config = dict(
    n_layer=22,
    d_model=256,
    n_head=8,
    n_kv_head=8,
    head_dim=32,
    d_mlp=768,
    vocab_size=8192,
    activation='tanh_gelu',
    norm='layernorm',
    norm_place='pre',
    norm_eps=1e-05,
    positions='learned',
    qk_norm=False,
    attn_scale=0.177,
    bias='all',
    tie_embeddings=True,
    parallel_block=False,
    init='normal',
    init_std_qkv=0.0229,
    init_std_o=0.00346,
    init_std_up=0.0229,
    init_std_down=0.00346,
    optimizer='muon_variant',
    lr=0.00281,
    lr_mult_qkv=0.4,
    lr_mult_up=0.638,
    lr_mult_down=3.0,
    beta1=0.95,
    lr_head=0.00705,
    warmup_steps=200,
    schedule='wsd',
    decay_fraction=1.0,
    decay_shape='pow',
    final_lr_fraction=0.1,
    batch_tokens=[65536, 131072, 196608],
    seq_len=256,
    doc_mask=True,
    train_tokens=902600000,
    steps=7101,
    dataset='wikipedia_en',
)
MLP neurons of a small language model. Each row is named by its layer, matrix (down: output weights) and neuron, and shows model dimensions 16-111. Each number is 500 + 25 x the weight over its row's rms, rounded and kept within 0 to 999. Numbers have three digits each.
A block is one neuron, or neurons of one layer that tend to fire together. Before each block is what it responds to, as a language model described it from the Wikipedia text at the highest values.

Description: Mid-word subword fragments. Inner pieces of split words and names, such as ult in Cultural, ar in McFarlane, ing in spending, and occasionally purpose words like for or to.
L9.down400:507521476516534510462508545532454567529518509502519500522548504482520488514482501486525529489483542537552471531549521518489469512518485494491444526499492529515471504524515525516515494478505462534452520511511496448484475464524512506492519496509533483490483497530463491502526470511473537495

Description: Late cells in data rows. Pipe separators, blanks, digits and final words in the last columns of a table row or list line, just before the line break, e.g. stat rows, "| 0 |", "Keyboards".
L9.down404:489549478519528504473535478521509454498497531467510455484453492507497552521537499502499488522525537464501499487494522501486489491513478450471499540467503486499453447486526550518471499496508550491541460503507474570503508507528444522493507491477547508501490514510484516488525520472488480514

Description: Numeric codes and figures. Digits and the space that open or continue numbers such as ISBNs, dollar amounts, gene IDs and stat columns, plus occasional mid-word suffixes (gets, thousands).
L2.down15:519532511506470505449508511483530527502514546501518492520511483507530478515486506525513512564488476439511479469492506523477526520500486508498502511535469508503503492492486519507490451461481447465487506498529492506503508492486535483529470469468446486512557483477531498461496507461483516544
L2.down128:509494509508462477456502488459467516526497521479526494457540502482505486512511475497475491472514532544486497501488524458565555485474473493520494479484480498505479473492477469466507470534480528533497516491531477545500557494531501496482521516456498533498468521499535484494477498544556494497
L2.down148:491512527502475498502464505472505510523506542523479504513489461509518512513491514535474495543480476501483520492484522465501530529488491449462521443543533481480516438484480492475455474514516524514499514511503482545507525457509496520469555477514483475438474507508516524514503473496532519524
L2.down181:563518515535551484482495502481484491516507501477452530512495498522493480553523501467500507471530504476494512522488517487472481542493480502517502476495507511480479474483546531492523513460463535492462497460472486531497485502526479518508484527529526496504458524514537501479483561461460517479
L2.down223:446488498514521492550446481450501481490489506514519517523513519508493536522493502483511489491482450530508533477470556493496509551542518516535484522518472479501534485528496510504531475481512514498464489525473489517472502495512497535487503505495487478483492509492489518483513513538486492510
L2.down397:483479533536480480447502497464445523492495549534504517469457505533559460529523502469496502490509527459505475523471488494452490514519495505508508497496493498502473516492499496522474485483478487493553518489489518527523509561482463470490481487477515492489483493543505476496490529489472554472
L2.down416:479502528494507444497543514494500523541493495485502484522481479503534502496497467519522506516457471465476524508513497477510539507526524503517499518486501514471456491493495506509526500479570511517487552516501497483503529477496460453462536521499530550519546450531537527522492478467502482485
L2.down418:480531492443522524420517512545518520488519531479473525499503493455578536533494470506506504491512522444503524447486466506506506523480503495508474492514501515535494545488488499496468521492486512476504515492440459504504498472519479473494470484501493484516497493489528505475499468504534500494
L2.down497:523497532465480488507503502523455447526507480473569522454467493514523490507461485495521501513493460496510528500536510486536500522491454550519492511524479500498557532501503484492521506522492483503492536463494519512514512543491466478482562494501480516495525503476511517503553517458489483503
L2.down501:510482527524517462501534484520521510497506548502500496508511550548514552429487477527505509520528512515500501463507538435496497518457519532488486470482532515473487525466475548536474479526519536499465494486513485543503524480507506526492542497522506499515516516505502488526508501515468505501
L2.down620:474484474525488466502536496529498515489460526447457514501454490529554556502475494462478514568524511487495553508482503493547504487486469510492561467506504451499459512503503482482531515517476529494471510474506507515521549480495514547500502514473514453471523503479505477503502505512480524506
L2.down661:511467484489506526470472444488497483494508508468517468503474534482480506484511481513509524482526497564537489492551501481512479488532490563523526507529491467496559448505497486505508511473506516533490455506510497478535528492493501527494491500520504480509529523497534506523453466525510486528
L2.down682:470527511466479475506530517475509504474503499482467485523498493518515415531532512506492527506479518506502543466474461490496521514503522465513504493494490493532512506497505465483448526474505473500520506516478503499534486481491449498502521478520495511495443455537497487504501487553528488446
L2.down699:506490519506519478510471487538467472491516460507474505533470515476494488483517471529551534488451452485508505501495478507539458507474542506493471501507467474510477499515443459454554520517507530518475495483504486512442493539542479496501490523525486516477483494520536497541488499515508524502
L2.down709:500490519532524498502514465490489492514499494502478518480513493446507485495538506514436476473459485501522486513468507499549548528460479568484477493479475513499504525513482490435493478475545498534531516508543519539486556466489495486524476505470491483473527460488537529494542559489506480499
L2.down721:506433506502513529456510491494468506504490545491459524565529483503470503475481515511482517483522539494489540531511478457458478500518500492519510471522543487488497529498488517451506476480508470526492509472467531460521489463501496468518508500530480496498513494504493512544499536493450552545

Description: Section heading closers. Closing == or === marks ending Wikipedia section and subsection headings, e.g. ===Accolades===, ==History==, before a line break; weakly mid-word pieces.
L9.down384:535460501458488479497485454500482473494454519518486522514525499509492468472522538482499482483523471513514474494493462475462518492461495469478547477498498480468530476476535474523516481515510472526515505517504501489537477489505488533521485463458507427480480516517503483488497456508462491549

Description: Wiki heading closing markers. Closing equals-sign markers (==, ===, =) ending Wikipedia section headings such as Early life, History, Personal life, just before the line break.
L5.down146:491476522490513557508502496524552544511530500515479544529474488478527473497491546521496495520535508497470503482494489488505518495514534481461530507458564492481465482484528458498535503466541487492502491492507487514443488470497519505505470501464505528478485485536520512484476451524495498532
L5.down212:537488524516468466538435509494495489448511505488525509522514485513530447505470519508458497494485501492485497485459490530480530540513531491545530499534459478501542486488510516536491557455484468497456469491468490505501520475481506508516474492497543489554507496488595504489495520519501496523
L5.down438:519527508492528468431526495511511454486520522541512508515491479529432500526452510506497470479502535499499485503493511499476466464474523512490490495496503503514484504508504526516513469483532513487518490518470520524502486511454531528475457537496505497492502526459511519494493505500476525461
L5.down555:487492430489527461518526514526514476510501503513495479550501517476473476484514503488527507497475508448501518504498469522451503532489455527539518543459476453468508524496482507566503499473511487477505469537507476495494507515558504544489458500475482513459484494521476513502533507493507534483

Description: Header closers and word middles. Closing equals signs of Wikipedia section headings (==, ===), plus mid-word fragments after prefixes like comp-, Sub-, such as rise, mar, an.
L2.down37:479541533508465538515520543508480504471507502474453494475476461513466484469520493512520523503507531508498536487480482499450579493505483472483462489511522513520510494511450489507502479516505472531548447481502478504484485501505486496474478511508519512464494502449507539485505500551510471477
L2.down45:467508508523493493526490491512490515491490525492545495506508517494467522527474488525501457493527477497496524466471534475476512455497475498514479488529567535526445518557499494528466526485486519492518505500482497485509514515497494504515479543464526523520519515490449500525570541499475434498
L2.down54:505487468500544476512497479490504461491482495497521514467537495502525496489457515497482491500490522493473480539499465462491490479497504504488485497521485453486503452520528533490489540492464531494485500479463511529523500502497456554532494479526485477500519532466519456501453512494525477478
L2.down237:504538512465509541480505488462541537508509510477498513497506473471505496445498513502461448492514522501481473508537531477476495472508487501505517516511509542513503518484453529492498489448506531500486561507526500528509534465515519466473499492520482483524494444488526531526485497452493514536
L2.down270:467514519535507523505482492501540537478474519460526511497504532440482493476471483523475478480474500508471541497520519522513510517503491439525500511548487514523526519507471501519546498501528471420472472557547512519497520492487492479512491491519505503519504486487513504498509470507504511500
L2.down330:503537485499476499493499459503453474513489486504506514519486515485497483508496514497478507522479510491523486501514521534442499501507495497498479464489509507536483492521520483529535525514470437511499494545478482504507512496503478481564481471449443513520507544499513514499526539526519485480
L2.down359:490505481520492456543537509478491532488477487534525491501495471431509517463538475524515477487482512491476537501485545500475471439474506511524517501507471489481482474503456525505524517462529515511489493492485504522496521490471486464526481498509485475451461549529523477530502519448487519496
L2.down369:491476547494535436497491511521479494477471453525475499499501448519445507476518493457476516525480513521492493472500490479501489516548497490494500543465470543481477497487484461499533509454468543494524478502506548517525504493509485513481499459525514482472507479517524494526511519486484477501
L2.down370:516500544493450488508488508472451461535533461534538492534473488494553504466529506484519536499490433522513488518489449507577463519511481491472495483478481531482518454518501524538488492455506548548519515483514519516531519493466529492460507440492497494519491504474507522483474469504498497447
L2.down414:525522518512510481528528490473507469517544468520499461486502498524506452473501483529491492471482506512550537502538540496540536515490503541502506518549502526483489502512518516466533535509439518484486523532500527515462510488507476507507508526468496473490506514506522482494487511525486498481
L2.down422:503526469462500490487454523481474522474509499547509474506508502525519514510494485511483548477503487467495461484492500496457510478496504530490486517484497523484505512481434525503502520489516444474541462516478549533443514515512528469486576508530520545503525503570517519501506462516484506449
L2.down517:527497479528484491503489518483503516503429507473509504507563480516501463504519513524491553570496484507457535471508475509519501542528499532500510490468490519494497463483493508526477491508486508498484523502512482451465515526500504502497499502496498508495443434488545505499518495504489453498
L2.down580:506519496483494455502478544470529482508483531506506488469520466532489511532483504492514495497478517485537520529511556457519534515459553525475518442522529489477481431531474531455514512494492524493502494464488518535497483518547476512487561496533489468499484531483468500485532498501514440498
L2.down590:518453507490523496504495501480493513497494528475523478484496508485468475498484451519469458522502530474463537473514515499483493458513482467469469488474477471533510509484517469474486503490522495519482458503541523527507490507522439460533484463495517494504498501492454521467527491508439476495
L2.down613:533510515464448531539490471502498494532479549507519507513498498479491483519512461525445504506498499476504495472465512490470516479498460482489502497498549526496518533508511487527463494504555439494525516466484490490522516477472490513537490437521527484524451506491514469489553497475545550480
L2.down733:520515454525509457495478494488506516497519474533516490482492526493501490502489511462546541471484515547482500498502516469499528490541494495513492535447471545466535499489513540494508492452464531509463491531496501457491497513505503495425522520490514498482518500492525501522492479514503524504

Description: Numeric table cells. Digits, mostly 0, in the middle-to-late columns of pipe- or semicolon-separated stats tables, e.g. football appearances/goals rows, vote counts, match records.
L5.down1:489516492481509494505485506516497469514519495517496501497497475490469474486504517510500477482515500536493506494462525533529469488512527577469504496515538529456457493543520472493481529498465509526523489497574502528509505490466535517514502517524528479482487506475492487560505473510481512543
L5.down334:528502510546509502463510485535515498457498490523515539474484492497490526468446460550508489522488500503493482560486533495503496447492534545463495473477489472477482506513497494476493500478463493502500450500512466513540495518521484475507505474493478498482486527491492496499477491480483463484
L5.down582:513501500474483521459512507469479488510505494512484541544513493499470531520540557524478478545496478520454477509483510521513502505559529510540498504530513507465473527526492505493500501493498491478499501499510531486465485530470507519513488515459498537522506528482484491465525550525507478485
L5.down688:491440510482490502477496474535513479491475513503501516505471524453499482513488533523511476469510529488499533466458474493435516486519479533495487472515507503460488482535481484502520492547507497507483462495532498507501442507492490521488494498465476476473533509475492512503513479514451481488

Description: Comparison words before quantities. Mostly "than" after more, less, fewer, greater or higher, plus "as", "or", "from", "over", and table pipe cells like "±% |".
L2.down19:515470459505519449512485469481484463545488464493514518470512508557479499536489489474470522513467519511528486484481505496469500482502481532499501513497471489490485512499540527528505494514494488512517558560469491458489508505477498453507491477496498550491516503537502577477475506517500509549
L2.down112:527512489491502486482483532481517490502507451480462465497451492484506534457501492497501462481504523493480500533501543480478543494474517530486529493473544444502468492491533509449468463456509492558534533465522506524531522501529498459517513498450493450468502540499490517507489475531553521548
L2.down146:476490491524514454496518480541457536511506482486503545500489464519494517498482514508485516530498510541501470498506488513527518498504491529516504497488516500477480516495461484450485504471507504476540561550506539480507514524473480485527542530498497474489473489510553478499493479455489516512
L2.down211:488497487487459528503514551479493516497487488522472487481542480491551476500521538463511538500500531521507474523520498445478502509500493495490499509480464517521501548505506460483476437543478535501551531521516518482514483474497482498498520494544469511516485498481479487480481477536489509445
L2.down266:523469502504475513525522491535524506472477524468490496476502486463485470523521467506475498483455503483494510522526471502478535482470527564492525464517485518482496477469460505482492488503479482478497506498490506528497494540478514522491493484469492499541506486492478499539488492497461480476
L2.down375:526463454467508521506537519461516541472485490507513487530519494498501488496498512516438499520507465509503545491491540497504515512497540533482509467486496496480509495501512490505514478529525463534522528480525475531500469452492517493507501510495490513500497521501494501475471505537512495487
L2.down398:498521489537520482533491537520484540491465529522496480502500537449499477516473473531483467507450549518493494494489472503521527496493527454467522525510494458486504507487516462460517489479515517531481483497501501483499504475529521517484510466500518534467464502527487468525493520507519479497
L2.down400:476481476505466546514447514533506479459461502505540510456511538492473522523432566509492532512481510568500495484480552490468516481492536522441529510500498462484507526505490495498486525480468521506537488512470514478491522501517493485477530469482503450545479534515502457484496487497453523539
L2.down450:480527470463482488539470497528512498520534506479526561549516498542526524473526475477489517475540483522486515495478516494485479471487487503527507524494471475547498519525494486515510513521517498497521488503508545565484523489469498471508525494494472501512495464493485498499532466475500477483
L2.down460:499500483497515509518470502476553531513512498482500504504482499508521496469510477523503526496491491501491504523525513478530470524500531481488505508478490518523469493524482468507472532515500482502514516489519536548471476522468514507429517519496489516535496453474463525487452494505523509479
L2.down540:476514504546513540499463524519537482504490482531510472446482497511531499486462545499465527505523545524503468539516517515472512496466521484493489500494476521488516513524538511544543452489463531487481479461539492495463503453514527502511482521541462445432521538503459503536470475532509507477
L2.down572:497522473489509508501467518513483510503471466436479551503464552524508481463496483512515500503488509476531457464496540513499542529504484518485521517525470474493494521526482497521491458496453474517521547456462528507479468538514527511486492544526472499534530512522457520504499465465445500480
L2.down576:470479467504505488487525574540516511488450532487482495500483508496495496471483491513515475472503509494529501479543491499479519506488486512518486520507528528523479520499518483460512543520469514526456497519481526538529480449486516493535499510541499472473503519529494486537472488551469486513
L2.down654:494498505523513500526499493500512489477488442509493550477463488494495480484468476528483547529499522522486489482521544479484535518522479515520518547501496474507481504492481521491517479479471501489494472511507505500470504449506509498519471456501564523534462559486469489519516506487512497525
L2.down667:538466480491521446481437484500498473497504494491515501523539515515484494485477543504496488489483479522490545487494481512539514484522482483469550516562475536483535491491521523529517500524442471525485509478576530488495494463483527523493480494494490492453510485456476541506505481501473503513
L2.down697:501496528514501473482496473504507451491461540494536463574539520536492499522491476506546468539520494456490536474495513484470484459493493488500456482508489494532487566489489487511498537481475488514532516499492486517520494475555505511498486450490524517505501555496507510501528487495512477469

Description: Mid-word continuation fragments. Word pieces continuing a word just begun by a short opening piece, e.g. b-act-eriologist, s-cre-en, B-ing Crosby, Co-ur-age; occasionally short words in lists or infoboxes.
L5.down59:463494494505510446471456473500513473498471501509501513484493545477494478595495482504512500478537500515531507505484480495518508471516526526495536488520543509509488487503521484488502484462485493526482447488465501442472494479483520500495518513497485546496509510560507488504532459450497518482
L5.down151:455519483509496485513534470507481533519501545524428522475425481521527500506514549493544494478539518526476527542523529488481526490510501495510502470507518524488492489496486486488518555507517487494464496510497500517534496528510497549486503515504486487490520506463513502523530493497504479466
L5.down353:486450506523536510523498460493511512497490475505506465510497493495477501515477475515475517470506458475514476500506522557492483485496506498469518500503524509470496496464501502473479446486485468490519507496499484483499518464466517523477473481481505535500509486539514456479558522504485533529
L5.down718:486486464528506438491534555502521498534516475487527505538443531518512477467505511531533520501530473467496502486494503527514494513524491545494518492508466490495512512440515533493526483453516536559458495505534525515512485525502480508482512506498513490484513471494473492507518525541492483507

Description: Word-continuation pieces. Second or later piece of a word split into tokens, strongest on the y of a paragraph-opening By (By the early 1880s), also Dur-ing, road-way.
L2.down80:528455549483522486500510481510499500473469530515523504501547544474509541509484497498460460531488499484524503484518517478550516480481547492508510434511462490501507515528473482505505467500526511523514489500504517517494468472464502503521487529474498488519528547475524534493511529507479459541
L2.down86:498454467483511527490493516456548509503535509497495490493499490540503517534510497519499582535527504472522563515494510531570482507463503472475495493462486512488472466489486496514481508483508472491505517490500500526495469461479549442512494508505533493532507516491513524506504480478474550456
L2.down95:513507487487527494531521505515478498485509479482505489558476506555477481478525509483538492471504508533498529497515498494538515467514507506473497467526528470539536470454509487465515522574504518483496492449472503497478504513462479486503477472460499506504507497493472480500516515493545469508
L2.down97:524504531472494471537463511502552473538491508460549500484464489509472515505489497489488537507471467544493484479508535519422461503486477517533527526475480495511505497495526507518477532544489544502480518498507484489509517489529462506499495505493552529498502488488457459504475531498485489464
L2.down131:486476498505451534508509508470544506506483501503537508414481505532490513510499479482480491526476516473500468523490494491477492519542482491504509494511536534500496503527508508503474532525472509513501522496511498544541468439481558480472488509477466526487481507493503497536504508470459503441
L2.down221:498493472465466544498497505528510526483497509488548453471501487525478495475507487502494462511512473546468509537525507471486476508435501461453498516493504546531499517502481524507491493534492505459514521518469491529486456522464491526474550513487524511495496505450474505478557496521466497498
L2.down254:520535551483550481494540506514481504473531527486488498516519491430477471500497526539445515494503535464492550476516467508505512519537515454501473504525521516538480536471459518471536463530477513473517504495509519486480492496522500484530502495477476520515484520507512479539499530544438512502
L2.down256:490487553526493498545507486482499505486506516505506490473496491479524485514492483537519484468509543490494516492532507477471502496507531479500455507575511497496489488591511523493479509473498486516500496491522495513533518473534520536476558519508495435506497460525482467461506532475515446484
L2.down319:499511530520491498489534478507479461539500508492511500493509477528553495457504481484470465463478528513512503475534522508528443519560463512498562459456476502478540480464506536505492532477465513547517473546506490465497500505500491481484511500515494508539508494502523527496497502491478489505
L2.down371:505480474486443490485500531514479516519530462504531506515485510485488513508538505519560514460442505468460483441522553510500531473536467516515506478506478503463512521502496518480507535478510510522515494507464479481528489514515504480465459510468497517478558501472509466506523536473508437461
L2.down372:437468482456488490473507468501468529542496504521491488529523508500493504458499486503526468500515523472489490496457479476493488514531491489486507485473502500466514514537486522465475520531482568536573519530528498507483482492486436527495533481503539562475490490462480530553504484511505495516
L2.down448:465507500504506496535536552494488512447521540497504491500553495504525518459487500518487501484519464509560493484471508530473517484465489553488510498475504481506495505494484500531515453548458502507529473476500472511448488500470530465527517455497571511516487508510467533478511527505505538445
L2.down514:453468532514521482500485463470507583499485516496481508523493496483500487496521474527499517494507491500493528485518478532504520476504489469492494508486527528494509477499473502460488456564505490491484518461501485472549509498498503498458518507474551524490470514508551467484489504460483514488
L2.down646:522475477490503505519524476513506541498517549510495478485479501507464533471506523500500483501520468492508510508516456491499508511490494500477538471492487501470516488497497570488504451502534526494518516496492479485481531545551491447532481465475495533494507525484510481514464491494518494487
L2.down711:444485512491453490504530495539509465472514507535501556519558497452510507536514539511476460492477525527466501521485519476464527514525500522510466477498495498507445479503509505500519499498390511485498449525478469509510475520478478514527537470566479534468486484479520487485490527462450493513
L2.down764:476449462547478502492507473491547512500526518515522488508491531462529490547481507538532533514493504449465524499490536476484513480502541515489531475555567493480508488497504512507502484488539530481519499462487471477482479520526471500535521463476554507509502500561510479485502537474492486510

Description: Negation and comparison words. Mostly "not" after is/are/were and "than" after "more", plus never, below, too, without, avoid; also some mid-word pieces such as be·hin·d.
L9.down754:501437529499516509494504495529516528504502490483463493477488444484457509522465526528482436510481526548520483473496494515495475461496541488482471510473499489534490523509494497506507490478482508482519523521493495463497496533533512507463531501511484508526471489469506478525533468559442551505

Description: Before field values. Separators and short words just before an upcoming value, mostly numbers, in infoboxes, tables and stats: the colon after "Postcode", table pipes, "There are".
L9.down119:526492519486493463533455521516485495488463483527519514532500520484520514524456473495467497463484490482459530533461509523502543500487504521490455473488545461460513507497492516480508499491505528465475543529515503504464496455490487463480473484539517554503485487518487491463528536515513464489

Description: Title-linking "of". Mainly "of" right after a job title or rank, as in Director of, Officer of the Order, Justice of the Peace; more weakly, the hyphen in co-founder or co-host.
L5.down150:471484521512520477499536474498469468498499483517459526512510483546475548495457531471468511492452515500497482479527522492480508515494514494503498500453531434456500483513569511525502451481518571500508504522513529483518526501510477495475497468491526474509522470514490499492489521534523539515
L5.down434:484456482484493455536524526470506528533529493527522536522532432547497538521545485497552544495503496481505507498486455499503512492467481488524538469486499558471486508476503445489492514468486488492506485531479519502484514478517504440487473508486500521477507521564481472518515490521479535500
L5.down552:498522512553482481481485486549470469494515448489494477518504446521492488472533503505495485518499500462496507480537489455513510510473541562479523481466500522510521517480456509485509514529459491526484510499508514496497481495512535474484518537531526491468493505523510474513480534500523523524
L5.down570:454500527536525506484481553449484507498519501486495505513513505527471575472506535470522518520475481484474480508527495505475466498522532484523467519479485499469529498531580516493506462489519545510538478515515531500486459481459511497513514472521510517514505447500475481470486544508488485523